From a checkpoint of a small transformer trained on Wikipedia.
Size: width 1024, 167M parameters.
Architecture: LayerNorm before each block, rotary positions, no biases in attention or MLP, untied embeddings.
Training: a variant of Adam for these matrices, 7009 steps.
MLP neurons of a small language model. Each row is named by its layer, matrix (down: output weights) and neuron, and shows model dimensions 240-335. Each number is 128 + 32 x the weight over its row's rms, rounded and kept within 0 to 255. Numbers have three digits each. A neuron's up and down rows have the sign that makes its largest values positive.
A block is one neuron, or neurons of one layer that tend to fire together. After each block is what it responds to, as a language model described it from the Wikipedia text at the highest values.

L6.down1082:152082111131083148114147087134150183154135068107106073120197141123134145169119201067115128126130164104143143103073143147145157084103202127119101177145120114146137179104102079125199105139144108132118145152126157130110130149151146036133122099198170139055122082133120135106139106088137119046
L6.down1871:145143136134121102136132174100085044101134105111120152123181119179112108136150107171117096125108168147120137173094122164126118106110183130137197133169065119095182166100132114118151165099145116152158134131147135133105112151163099134127142111141073143148127161091039142082169140157141131057
L6.down2085:101124132118169100114138136067152131183110172145106066136087103080187110140107119136118072129098113111129140175142190096170154137139127198148100095085185107096170206071153180070120136177206163120140153104133118111147072106139157167129168119109104202107125064153100130115116169138171148143
L6.down2444:160196132090118080131164168145205142120107130090149132119167091140183157173154041145111126175181111088132105136049135120126144138142064128216117154073148151196126123161138098089087159126098159044096155109156089123100128146124142098104168081206059188139053140124126148138116134074103177127
Event-onset verbs and auxiliaries. Auxiliaries and verbs right after an event or subject noun, marking whether something has happened or begun, e.g. invasion had, tensions began, invasion was; weaker on scattered function words, numbers and table tokens.

L3.down519:097096189119069143117056106168123110158096078085099198095140102149121101102161101104193130103122107159141112110096155137162100142143102113158149117115127136118128074086100098108175101080096073145215137138192167104076178065061129170076204119152148120132145107178068170169088133130143169117
L3.down763:163116192129062086095109114143113200170152084068066215123166132128110088133136134096136061097121089165132097123134165130177154119099177092155097093133164157133078078101093104115075150186080084117184124074117156119124134125161133141171124136128127062133094113164118122119097086083149168149
L3.down1247:132153142139096120125122037152098156082143098096089165176168146122154111118102103161120117094148137133126141147144135152176110116139094064155058064175181124137113079123166101147090151174131121081141158147176206080082147109216177159092133096108158125095100106158145087107127180135132189109
L3.down3164:140162145121088029125088112124105115130156110154132160154166091140137097131150080158206120121122120149074146112121150086166118130087165109126134087147153088117167127162149163096121149189098052133141193073213137129149137099111149143092119145122167083141109130130106139135135066074109151125
Nationality and country names. Final pieces of nationality adjectives and country names, such as Chile-an, Argent-ine, the United States and U.S., often in biographies.

L3.down16:160178160165006095138186081120216149139107140117221150150126128143074096158159113099115127101093039139156153151059137115160061143132054162183148164044101154115123102125107166143128132127108096130158139073103086080116153104078174118105174097137182149097068092152115143126157180118106120112
L3.down569:089126102164151098076135113136165158157081135151121110140144114122138110206124106089122121129147159167096163159124117146141149148187159116135165139186117148130117127093127115124183099152095137133109154086188183157106087148137113137086057096170106047138051132114136108172095151142078107096
L3.down1637:151093137131093133064138109151135117102086101166136140126135086149156079092132128159132144166151169169164138100134102116137184061167129150096146178161147124121122162164155145071151124070121119149115133179170175126189111127179058146047161144127132105155075144153098087132075099089193086176
L3.down2338:079115186151180125115123085154148131112180100122144134089102184149097129100155139118123071099130142183155144092144128120082178129117090180091176095155134109125129097130087087119176124123099151102077120124140110117169105111126120090130093166105119098142109177124199089172144186113142148091
Mid-name word fragments. Inner subword pieces of foreign proper names, often German ones after a W or F piece, such as -ald in Wienerwald, -ach in Wachmann, -uch in Wuchang.

L6.down428:139165170127152155072162097093109102161128112113110174086202148148139163117080124106149173134106119121142137104149156083117143123163146136149132157136181197082117128125160101158125209191144086160119145094154115164157100112092155109157130166116090145196183136191088121082168149127175066103
L6.down1707:120134118134183129132069110125108119085135080160160110105125127153145060134139162135138152143149147115172114097125159112128114112080127127107096150107155140096142128100124169150128107166168175127093181051128154137108117146100134167163172106090128114052130135093110123087139124119096196099
L6.down2714:159124127136115105143119210097160100118163137126108154098098075078144144127163136169099148163116091177114111075109087164166130130111135131116142131169179141115118128126112119128144126175135149167162157119161106090134126170093081114159080122111113108199088165122148172106034124160150086129
L6.down2829:139111129164139173136117075124136145151118169135100095041089126074179120146166086136181109141128176129083158101206128084142115098124158057101164118142115124128161129134184112137136115134174135121151203131109146197098113120121142121154099201166144096137154164167151114078137148088118102159
German word-piece endings. Later pieces inside split German words and names, often in titles, lists or tables (e.g. Fürst-en-walde, Befrei-ung, Darmstad-t, We-iß), plus some English title fragments.

L5.down2664:146150089100133161070191110126157198214119142118194106138166123150108108102070168183112091079113109109089149117135131147132156117134117190156120179139126138151106114130126115145100123163103121091115140142127108074084159148132145088088101147146152144166128130120066100110097155186130028160
Pre-verb slot predictor. Tokens just before an upcoming main verb: infinitive to after verbs like allow, continue, require, plus modals, 'll, often, also, not.

L5.down3282:124093092096149112107123146158187107088105118139172156147122121134123130156144183098172101106122184124133095079112161162124098164084089115079137131122139114088110184108063129117163098108069127105126174138157101125169131145137099181119153092180127107106150189139101133141103128139133166114
Commercial chart performance. Word pieces in sentences about a song, album or film's commercial success, such as re-aching, pe-aking, Peak position, highest-grossing, plus weaker hits on sentence-initial In before a year.

L3.down121:135068131136175140046163075111111123089140137144120119137151094151065085099108120110114141139105110102182121141074072104176095108171186152156059184149131149158154144161077102152175126146113109077149114140089099130152124168133142149131110091175151170152137135150136094134078123080130068136
L3.down1630:119081112154157121121080070144120111112151093142160130160121107138093085058141105173117160103114132123148149116096102158122108094117112109136121136200144124142118107075124108118109082105118127139173133134152104140178193160128155142132125122103175217134129105183134111123110107070128124124
L3.down2434:104075105128122076043123090112136088058089103097135141155102080107099116096089170117149146133104105124133104108089075148122083139139111111128075181164132103137119180087133133128153091129117072138192145129102119159209118098155137130117144132106156167138120098164130107122096088122182174142
L3.down3314:140116144146156132151122061078104081172131080050174142143103150065135143113125191159124158157135156109118110198091141156142156155167153119093135193130114128149123132141121095137158188082147104140132133155140141198188167188150149122132097110140179139131167121141121162125120115110074082126
Start, resume, join verbs. Verb pieces marking beginnings, resumptions, joinings or endings of activities in historical narrative, e.g. founded, begun, resumed, rejoined, began, ceased.

L5.down15:148095142151119060156066123067141144129161147089104115103118131118102095151091147131100162164102105118134144115131137119122157096100128159114122133028085075088142150153105144137142171100180150104172183115110123136076119120125117113161072151111106202144106075117177137108108089151114118097
Result or destination link. Prepositions and linking verbs (to, as, into, became) introducing where something ends up after transfer or transformation verbs: sold to, absorbed into, preserved as.

L5.down1599:139178150133161178170091104112125169158174139131133110175143099160151123106133095198116129124111110095125134047143155149161086111083143185106106099159134133166177108128190141029123080161138130101142156182156107139176100119167149117149112107134155129160124172153095043116129105196117148073
Table cells near row end. Pipe separators, blank cells and cell text in the last columns of wiki tables (Christie's, Images, |); weaker on sentence-final plural -s and words like not or because.

L5.down342:127041107123109133090138114120110148166125132143125087196113061125168155081114092176173135137094148084122097117108173090147156152097153118215161102113117123161137204086115121124118085170118146085105137091162097134163138108166101086127128077164090134148070130093112089096131117143110171128
Verb after subject noun. Main verb or auxiliary right after a noun-phrase subject, often an event noun, e.g. the negotiations began, the engagement ended, the tour will.

L3.down1206:092173119137124057122166115158104154180147135149132154102111144086166131131131126087137122056155149140176128056189123128144149186120161136070106153132071088118097130111149149147108167100111159135106162145145100077102119111142080140063100113133090144156117100151101135122114118068156157116
L3.down1391:068105121057135129143167094111122124148115098137089084143111106122139162162119122133138109160125107125144140150093149135091113130123081107141146148114157117054098130093125111111161114093071116150112155147127131084116179135107139121127104101129080182162138072141135156153110201077180181150
L3.down2857:098172079125139101142117084108144148122029135142101117147151083112127155171166106127083198121116144100123149119100091110093099133073152114116208146147150126151136148107091099108133129137158147055153096103147100039115125201121089125111100129099069158148104129155223171145115092170172108107
L3.down3030:166111078140105083138079098081202070126098143119119216143099139085125091076085125114143133160069115142161132176108166186165131173093082139131122082194179201116143142143117144132077131181133120130132127076123080136084153185144134084102154188097063138085134172123135089081162115147139124149
Mid-word subword fragments. Short word-internal pieces in the middle of a longer word split into several tokens, such as ru in recruited, un in conjunction, ens in extensive.

L6.down343:155145203149114134132141129086163123121111108154177107158175135123096125187142126145110097156180126141098120135199111092120081105153130148114141097137141111084088064116100100164095072154150186131122153174144162117113144081142148105121064132140182133169101117077143097142126092126149089095
L6.down370:145040168169117103137107161135098082137145148086119134097104128101119088062149131140167124122113122099116086147134138189120167160135154127130175073089128169097158153104108066154128091084163154123135104119116134141155089136129072142117207129123181114164162142118156167110107088136087122130
L6.down1466:143115183105092104101167087081109128184184120082119070162145151160110145153142180143138115107156123165088133096216112109128134075154099157173108141105140075104104105134087100153109150113139089173116102101128082131081136115123118107116116102131178092161122087153128102097172043107060177047
L6.down3232:134090103145089110200101103114108139109166104136147090106113119121166118118188110125139113180089087156133138112168178142187119136085121127092114159166181127198172208108134123171095059175132163094125101153143128136085129126141086156126120143149113126121115137107113151167125104143095116181
Quantity determiners before nouns. Determiners and quantity or degree words opening a noun phrase after verbs like had or got, such as enough, no, more, insufficient, less, better.

L6.down120:173027111092140061165076163176143127157146090103107124143123130129132130132043186086139132106101122142099127136178146158131075151170075077150161170150096118159119135169122136121069094068117143138102139107058141081143174066115089130121100167116123139140099149133141113053067147105113170179
L6.down177:090221160090075141130108109152099057133096087205128125067149141103088127165133206088127149106154103114150148183106128103146123088102149088156168163062160136142123169139084133081143128086105057188144119145090154112120149179099150118170138132129105050107138130198151199126170128138111125146
L6.down248:132088088129201153179121138116087127165123120123101077163134095145106134179120174124099160117112166122125140091139101120158094110062104120117177170156150110151154120076121156120123133078162102097170198103174142080103055124153110159092144110179102122192150126094148182128134117123133127130
L6.down592:079132170189107067177185114121133143127108139143128094071149193140116134090112176224153106101133145086130158126109217112199103110050082129096156148107115127121128151154104135173079119148131080084175179147176140131123137123093127176145121155134101105176154108138201164091143103201116154150
Person description opener. First token of the descriptor after a person's name, often a nationality, article or role word, as in ", American lawyer", ", a civil engineer", "– Canadian".

L6.down928:171114138090105148072124107114010104215100124112131159145168121146139092162127161154154121156149121123132053087125137112208055150054132146138156100137135166162126119207088177128139164082118179120137143160140162127102172186120155175132084095139045149135122147099186109127190166153133148113
L6.down2287:124123115105102112137163196124104103107058091102172160151102120104079135142139180163132075158177181179131146116149181125122125143109160113101145133078166104098136035140119117167132136129104076185088163077135125103129176120110088110141129152064189091067099159120150104080185113158123117116
L6.down2526:186153099091158081164161113097108106117111143146152208110097156109154148143155125100184130121104104116119100048157130129189079142142053150061135118117114105093150059104105137128101210094152161088101109161133152126140114159104084140157108113163109130134142140124144149133092135137120143119
L6.down3063:098159146109136085167157178159072082125072114146101087129163146099195100115130156145203156094131099126200102147123159145129153100107117114151168123112081136115123125130137076117131141128169136143174123148132169114103098097129167148088193141148113143138184175090156145091138168087076180134
Mid-word subword fragments. Short interior word pieces in the middle of multi-token words, such as Ren-ew-able, conj-un-ctiva, Trib-un-al, atm-osp-here, sometimes inside proper names.

L3.down638:133141129134085083132111115160101138163121115147151182151145169061139171167081148104169156153065154156195110120137137107111141152061124096123151114118128087132138115135148095078146106114121198092111139142111109115127108151110108113141092104143111091151130191098121154089127104181141094119
L3.down1803:062123179121108190112175139130103129152107082180107182121131131071129099114122076155121138107106118157152059133112085079105152119117112036136106143181091144129072139113166060140168141099099144156096144068190147149098130100081163110132128109169121183119100149078122113202123138116093153167
L3.down1877:112101112113140101189167135235085092119120064112207222103091093112155163112136114112136164146114103145115179091071167113121130164093099148151165100175125136125104113061148100106158096131134090124178133108167174072086130088092115082127092125155145126142114163065157080119112139163160117120
L3.down3355:144070102110108113068185135115140103152117186144116164140139143105094200134129117124182114158051134121094150133150156129112085137144121107048061182107094106121127138168116080100113090118100150167151125161102207128163126122137145107143131077163138087100093114146125053178117150067140157132
Table cells and word continuations. Empty table cells (a pipe or dash right after a pipe) and mid-word pieces after short prefixes, such as an-alog-ous, as-h-lar, an-ne-xation.

L6.down2156:134139076183104121043142111099174133149092014113124166106090094144137126136124153150133152081162117152119212075131167061088170101165134155129149169120111141138140123153067130153111102088139098103102134121114155094117111130139089117094128096124126092118156156107114113184116109141152146128
L6.down2183:146114157121111100090126071074060125152062111099201134125091113132164098123140130106156120132103176132097147105124093099158051162115147112123107194163172134082105138127132157139174122138103104111094122101117154061122152121129178137113104138102146093182136114090139117153139073112151151053
L6.down2333:182167168167103129145137116118090175138122145143132089150054150091122103157143090095123119094109190175142134102168103165128103156132103079140142122135121161130143130118178102082129114176138152151154150119145165158133087112141232108102115133113126049165108114118118153082119115144151101155
L6.down3292:090139154114072106166151109114147210176122121138163156151097120142156180092094110142102107139129151096180121110105179184060135096120157091161169109136170114159123159123133093120127136100118094093102104131093124087105095102166134106123084118114128100108097127117049104124112066161154111141
Infinitive "to" before action. The word "to" (also would, help) following a verb of deciding, urging or intending in narratives, before the next action: decides to, encouraged her to, went on to.

L5.down572:144126149068156170117145173106130089175106178158151127128156115111093163132105172091128114212129149098099113137128119098173107133185119104164125091104095155137131119099133076177136185097129092152171118110121187171150142127116122089156099124162197136130102167096174142140142113034162113160
French-style name fragments. Word pieces inside French (sometimes Spanish) names, titles and place names in English text, such as Th-ue, Vill-ers, Qu-atre, Le, aux.

L5.down2717:190113040037153050152109097133084148124151125166086155152068102083155135065151143100129101144090144127100095101133164158128093134211091100122082115157118134109138109124118173085088093099141129126135152100156139129098161124157120129132141130123160118122153113163145150138149063083106185135
Mid-word fragment continuation. Short subword pieces inside an unfinished long or foreign word, whose ending is predictable, e.g. Supé-rie-ure, Di-ag-ram, dissatis-f-action, Inst-ag-ram.

L3.down444:125123179164144164122139167163109089129122190145102139159148093107112167157115151163158123063187142111111129123152150122167079193118127158172174105131111106195152128164099116148111095105138104118181106134155117113153158122154170147110165143099120136083138120190124154072158121111100126142
L3.down2995:134109079095134118127228130144166089128151102181181150124189165096142111072105141067088137071147138111104113166092150144131215070066114122119166127120075116106129121124126092186162092164184065088103125068093214142101108129156094093151148174144120120140099118129173117133095184123139107125
L3.down3099:211099094096150059122105135111136160093094147159170141100132181104108147160128052175114123145117134230131098150131114091120127087161134082092118176188090101112137086105134149132050118149198132102116132114124133103135124183137125140106181113119091180117107159088104079131126161193114124123
L3.down3235:103168081174116119101157149155118113179127150097168095105109110115138104100110153183144073106054064142146108189117180136175141024085055140195109083082111125165113096152172156092122148116115134153126125168171134117192059148102100082126154163128102159089107128103094094088128183120165087077
Continuation after word-like prefixes. The second piece of words whose first piece looks like a function word (to-wed, to-wers, as-phalt, in-stituted), plus words right after to or in.

L5.down1558:137167115178159087161132123159094118149085104136070158086091110124105154113154142153138136145160129160130136139113178153066075173135148176102099063109161116163129154130156148179124170123141148128095124167153158105118136182142140145144118065102103149051094164102175114103213134128140154163
Collective group nouns. Word endings completing names of peoples, parties or movements, such as res-istance, Assyri-ans, Commun-ists, partis-ans, Republican-s.

L6.down803:139113145144122124141106140162065089108164196167177097092152103178141191110117081126121186137175103146083137137086094125124151134078191126079077111115078117117141103092156143160137102148104200094097129124119169167080113106140127133106119105130140167123132072093120144093138115087110139120
L6.down1059:122099176091171166102113111171095089126140112127115104141166098076116104147120107035156138175169147131171110176131175162142090147179151121121163062150141165152072107117136188146117132104099123151095130167101112108133169076143150190154104110141160108141076074159090125097140112108062158176
L6.down1615:124149131107109155155163120194146070187072161089117071105143134117068138148097151127133118134145135146141150102122160176118146176115136129155079155205163142091147073145154077143097068103118165177090130102134109192116115126107109127078144120116087222125116056095161145090134137084104112063
L6.down2147:079142119124152147130124167151105121127096118128157074107122121128155107115111124164131162167062152079109145157062116092095159154176126149124136120117146120116095124213121147161083114110164067125137034032130130108146096122168094114136137145130128160149094123054067164107152183120128118106
Characterization complement markers. Function words such as as, to be, or a that introduce how something is described, regarded or classified: "described as", "regarded as", "considered to be", "released as a".

L6.down444:085152125081133125119135158148128064164143137168102113173119110137080158165098184112110140120169114082162077081138180129121073050156119113124163152109136139122101150053108093157125095093151110134133095134174180085101156114137163148144126091140137177105110161180103152116157145129179168151
L6.down1152:092182079117162144110149137177180106126163168170132147130148171173139166098095200146107141204125069130149161088130167133160133125120153149122129141147095126146122100090157170189109117107185103090152131115173197156134172108093139120112102126156188112144181079144162101086139074155067079137
L6.down2415:127129149144155128128126167126129066155143152113146164129123133103115173144154138117084186151115113154166116180127165118153144058111047108109131145126150102129128132129073158177109111086147119085085104126176179144162147138092115084125113141135189110108100118114120103102113102139114121103
L6.down3125:094183133094136101099130096202112096149168132195078165175110138076138189109124128090161095075136100060149079091081204184141135147100145123139104090099098056148083129124075100102086144146134136106118134171217102114115112118128105107129103146180123186111144182117137146131149109143163139145
Wiki table cell separators. Pipe separators, line breaks and last cell values near row ends in numeric wiki tables (vote shares, match scores, standings); weaker on scattered prose punctuation like ( and ,.

L3.down256:122163142152090073109078063140124095085107123208125120145138114186159152135108163091102102156105144162118134131127081136154127195130128155148136119115148133159158176104144082095125158151153125157120077102161156099153096154105152101059060110136052073106137127099136182165091189102065153099
L3.down508:143070099098125105141067134128098055109079138201111070123100146105134116134145129089118070143106174139111194093168067156131129174124102103116120103170149135106126146166090119136186129139133122136144150179077122136112119123057182166080149166143111131068143102107111169126114176098127167099
L3.down1098:132115130145096135144160095103115136125116074150162130146096134134172155098170130102126135103134106119144124127175079129137186130162117083181146057075123141171109121143184117109071165168121129105109137152157116155083181168163123166069142147112102136121133115071172129122092077116146139134
L3.down1150:166116150160114116149157102121113116130156054180159109098127098151136180132119147098131150116130140156154146127118064152187191164118095107162123098090131096124100172142161108092149157145128160106091101168048147143084164164144107137094096153091162152141119099088188117072107119115125115130
Non-final abbreviation periods. Periods that do not end a sentence, mostly after a name's middle initial (Paul R., William N.), also St., Op., Sr., p.m., list numbers, decimals, and a few short-prefix hyphens (Al-, M-1).

L3.down301:148101144157130098149143170131110175141133167174179097113167107089105136112153139120103136118116116140153079168136166167137118123114175147109083098151070075157107137122183122103123143152199072174125135114137175125116092114130130160148148159097197074182129101093109143096119062124137130106
L3.down398:119170141102142135132095179142154144175119165168175035108067148150104136092126125130122097138130113080152132120078080116119105154158145167156134090109170140141098104167118175086164140153184103114111169077106106123117100117126162105154172149150054165159140204147102169073164072111102053139
L3.down693:100093141137176150089176134134179124097058076138114133141122136114134112119151082187140117073152152098128174056100160139162140113145093123132097124126136091110144096159103105123139102124154111170174145111135107147173107114178174082147128153105073160174137130180146084106147171080168159141
L3.down970:134085118136161136094171147093152156172179161085172110163079130159135133233128131106100167117136113038146139159178109130155129104162144142093085169168129150052108132157171122101172096177121099140106173076126147078117127109151134176130103153192141097106080136174100047048104121099138149125
Location and birth prepositions. Mostly "in" after a place-type noun opening an article (Village in, Township in), plus "born", "based in", "city of", and scattered name pieces.

L6.down750:117117142121075123145132137171180137111104135142134162110216064187093105171172098124116108089089119195145164031106123111161095132167093104154149179156106100133156131130108090181116175116186127141127184147184113161124137144114156077145153104119038100094161156138121165125163163094142128096
L6.down1142:125150159134105154124134122091125132106189147127077111112151091170135146141158143149119143117089102169160125076115066103161132107143086143136097100152149147109117176113161107125186121172115153149110070116123127157155118096114130153158130169118090152119133101071161061079139076158216156149
L6.down1663:118156196163086157104049061108090122130221082099095142138152161132090109185187102072116157151049118191142134110207118143127176067090130110157102109148237098126171136155160070137178125143163136163124109155115101095049151110125106145081047139160112149125118098125137074150125137112129178094
L6.down3299:091169124164123132141150117070191154131146088143242074153129117136119139101130113123126125113128143124111143131137098139141110118152097144130108086112156189120107160142162115143086155091156148142121136059153098089139153127110147165180157159116093128109184169102077223092133167155140081142
Abbreviation periods. Fires on the period after abbreviations like No., p., Hg., St., Pop., Rt., a.e.t. in citations, tables and rankings, and more weakly on word pieces mid-word.

L3.down797:145089121160133104099147077161074161130159098105143097139186110091076097125158114126185141095140052181105140101137113137160159110180144113176109146088184130198096117064204124136118171127117133177111213115103133116094167093103125129150099111166118169121071093127131140136107125156118152106
L3.down825:134105136116139142115102182115105170164121147054138153121116137164128102116181153128085120120144175105098124130122139172087139217145133078095153148123100147120068117089125090108095103122097115035120111183144123120148173110144149132123118132104096156144129085126169142168140121157144096102
L3.down2192:179170122132133149083090081137088133132197142146108141113091152142100015186132135093125128106187148122143096158106110134116148155176138114112128134086142076126161192090125101161133174126137164071101134158126113127123189149103141144160179076089123144116195134108179143057099128116094130117
L3.down2914:117164063056143134108060121130061093080130113077104138104177102120105168127180056150141138161130139060092115109107141169117123221112147111108134166131103152104111159139123180110131162104106117114110142106120123124154135173172142143154096134195156127137113160107124133186121071147135174126
Adverbs modifying verbs. Adverb endings (-ly, -ily, -ely) and adverb-like words that modify a verb, e.g. steadily, reportedly, first, previously, also; less often "to" after began.

L6.down1324:158143122147140167124124062126166150158110100113121108140148147121148156109153120162120107135128135151166135103107123107142148082061173131087073113136133157119143113090094102096173119083107146051122155167148083156178124110192156130106077097168145126166120143092110124083100093199077108053
L6.down1509:117193106209196125157098164190148124136155129135155156072147112145087162063130144164089079128168121118131118154148133170124125140096121159142099106130135139038133140146087086104149094127115083143149138196106141079149117142099145130082029099118099121159104189122139172104049174121170155092
L6.down2151:093123104120124101092148054072123149109103118102126227120165066113157154138159186158133133120117138138146196043165124116138073145133083180201137166097106104150176045144129152136149178081184070074163158107178127109097138112136151123134127176160170162156192099120088106146174137141041096174
L6.down3015:094090173129085165151197092169100169182095135074160160111092095162125158118155156145096117180106072153184104098162071072132132146127184161137119139129140106136121144097110113144132138115160064174072153135113049109220188115154086116090112118094130142095122091079065163130121162142108160066
Perfect auxiliary have/had. Fires on the auxiliary or possessive had, has, have right after a subject, often before been, as in "that he had been", "who had disavowed"; weaker on by, began, word fragments.

L6.down64:144117162078113112175160122121102120107041186104112060088061106099106123148154114125193160121127130182142151135057146119135093204032122123118137096191096194125105084089114178111119097103071087125168152160129143163158093135128135100140106107123136146123141129112097173156150096124143105116
L6.down1810:153133164090126098175163101078148132117110077160142102110128154147072181118118038169146140116127149162079111144059097163090129168138141093087113080129075175106133158128133147128106113110114177096147169145143105122095134154088099133148130182113151152141170129139124148152125115123074125134
L6.down3027:111147091098089141159086134094142148125140142102160122109155129135196073082152100156168104173133141129124118108186187169120147140172089122087109152108148062123129129158082143113088128087109135154149150140120112155172143157122073165099203118152080083145133144168128114156155120182074099151
L6.down3369:136118142156117146133188114126125090113074196105153141080121114137131091070151169054146135167120177138132140150149172093132107115129162084130125144089118141108144186123087118111079170132170138129188178135167164159124159104093132124094112170113145130141120179155155110130130120113145110145
Place-name connectors. Prepositions, commas, and "and" that come right before a place name, such as in the United Kingdom, Germany and Switzerland, in western Georgia.

L3.down713:138124078153143147097133116205079104105132142109148133141097143163145143160195134164166085096190131108081142166146090112092198121136145158123138133091115112152126093141121145076144145117108086083167142131130158136050146122138139123140122073125116134159135098166103126083083139064103091103
L3.down2920:189096197157189107183115175187094111171124128100128174111169143207173136133142126082145150184045128063137147098127107144166186121197154127087131181158147112161125113119123106090161103110118113143108105165080130118150150107076136121091095074119146125132156133205133105123130163116145131071
L3.down3228:132124112150093133151138114083126092113111136154108176096126149096167136150131100120095145074085177053146128099148073104165172142135068168134166081151115166178140167100117137112107137184192255112157117132098162171086120157156152122201099146126115113133139174117132150117132069135097090124
L3.down3370:151125108161158136127134126099068110196111140124166164150115128111149134161147139141159122154136162140102124135172130131130163095148139126100152134125179169175118158137106146085174106129209106117133136109122150086086113115163133095151116098124106090221102103113080141057145106114129161169
Foreign word-final pieces. Final sub-word pieces that complete names or words split into fragments, mostly Italian, Spanish and Portuguese names, such as Feder-ico, Arroy-o, Vent-ura.

L5.down1227:102111133095143116072155156106154174130146118104179161142104117146129151040080106107130134104135182170157132151176146095055169084102107081133149090132152129083157157067096118210154124184117094164185079108141091144141105144091132116186083138138185129141061152121097129131116202144176054160
Abbreviation periods. Periods closing abbreviations such as Sr., Lt., Corp., Ep., Hg., indet., et al., and list numbers like 1.; weaker on mid-word fragments (dyn-am-ic, semi-c-ircular).

L5.down516:085110085089141151084102094124101137129140156109115054144130125132138174089078130185154124108152101163023180155121147124080157105162140112085109170077132084103128092100158080073132061153134131159197110181090188141118160088137121143148093103084099175137172166145081115125105070119137118157
Post-nationality descriptor tokens. Fires on the token right after a nationality or language adjective, such as Japanese singer, Swahili for, Arabic, or Greek company; also some word-end pieces like 1930s and blog.

L3.down1119:155149153126071081187178100121108078132119144125181096135145098095140122115135143179077153139077138072083073163122138135111112137146178131122146121193132159103119152111115138109127107104150122122110147127117147138148106133169108141120165182186106092105134132141147134172125105171115095126
L3.down1475:093116129117176132157128170138143182107190111143169129065108153146104142104129122148154099104165108117166171169147146138091156090161157146090115066104172113164099167120153132160191166106147181187109131087098123111108121097066110125154111182152098052165084137141132101176102128104087146107
L3.down1723:119127153112151146086189154158122186209113094155163154141058174150127126129140119147174097106157118135095167120108168101127186157199156110095096144173121091161136128135165072125190121139143099119124115134153174136136128086171157103055128092126124082158129131098153184058134123102098102093
L3.down3286:094169160095130070176191132165140130140108128088103083103109107122098120118108182133128112101185124164137130122120110158119093123175119088089136128104138125188097170135107104111108193145067031116124182138096109112025121105105111103115173085128124192135074086070147120143114127130074171126
Word-completing suffix pieces. Final suffix pieces such as -ist, -al, -ical, -ive completing a split word, strongest for political ideologies (social-ist, liber-al, Libert-arian), also cell-ist, class-ical.

L6.down573:187094161118096129146186146112164118171096119150103108149159128148160144169156146100111170178130200142111153105152099131139134089115117119103134127191169136183127114073093178120089053097129117099078170130161144128087097079127073148132163147170159102132123155133134145166072103093096150109
L6.down2265:103071152111121126122152115091084125127163119136138137173114145088121058143179108142141130107166178128137125149102122127137123098173179083063180142140103112119128160122141124141093106124139113186126079140114119166159137159183078118116092137117094107116061133148181092094136150147120184109
L6.down2756:136092174100181114163171133151120110178106148098103166102132108071222159135125118151167159129138164114144206141146136100154132140145130152127142183138111121174104104114122105134105125148157109116119128150144106095125134125177089137156084032138145135140145191131118125104129094073201114163
L6.down2950:150124094105103140173102157114105165189167138147155113138152172125202168122110183117147128133159194125065119162102109100176108106152124119134112116154104148092090115072144190106117133197143147134189129164064143122101107131150051098119063073150139093131099189144048125097168111088146134143
Romance-language word pieces. Word-final or mid-word pieces inside French, Italian, Spanish and Catalan names and titles in English text, such as Norm-ale, Guer-re, Ferr-ara.

L5.down2372:105126166195154158086140156134148165142114127139176104120132135100153177098118087176101176161128176116103112085212121125200123096097173084084129111108138125124175147105091151147096112148122234115132128143132080161113097107176101117143200114154081165133138170211166109095118157099116142122
Attributive adjectives after determiners. Adjectives or adjective pieces modifying a coming noun, mostly right after a or the, such as a low budget, a high proportion, exceptional.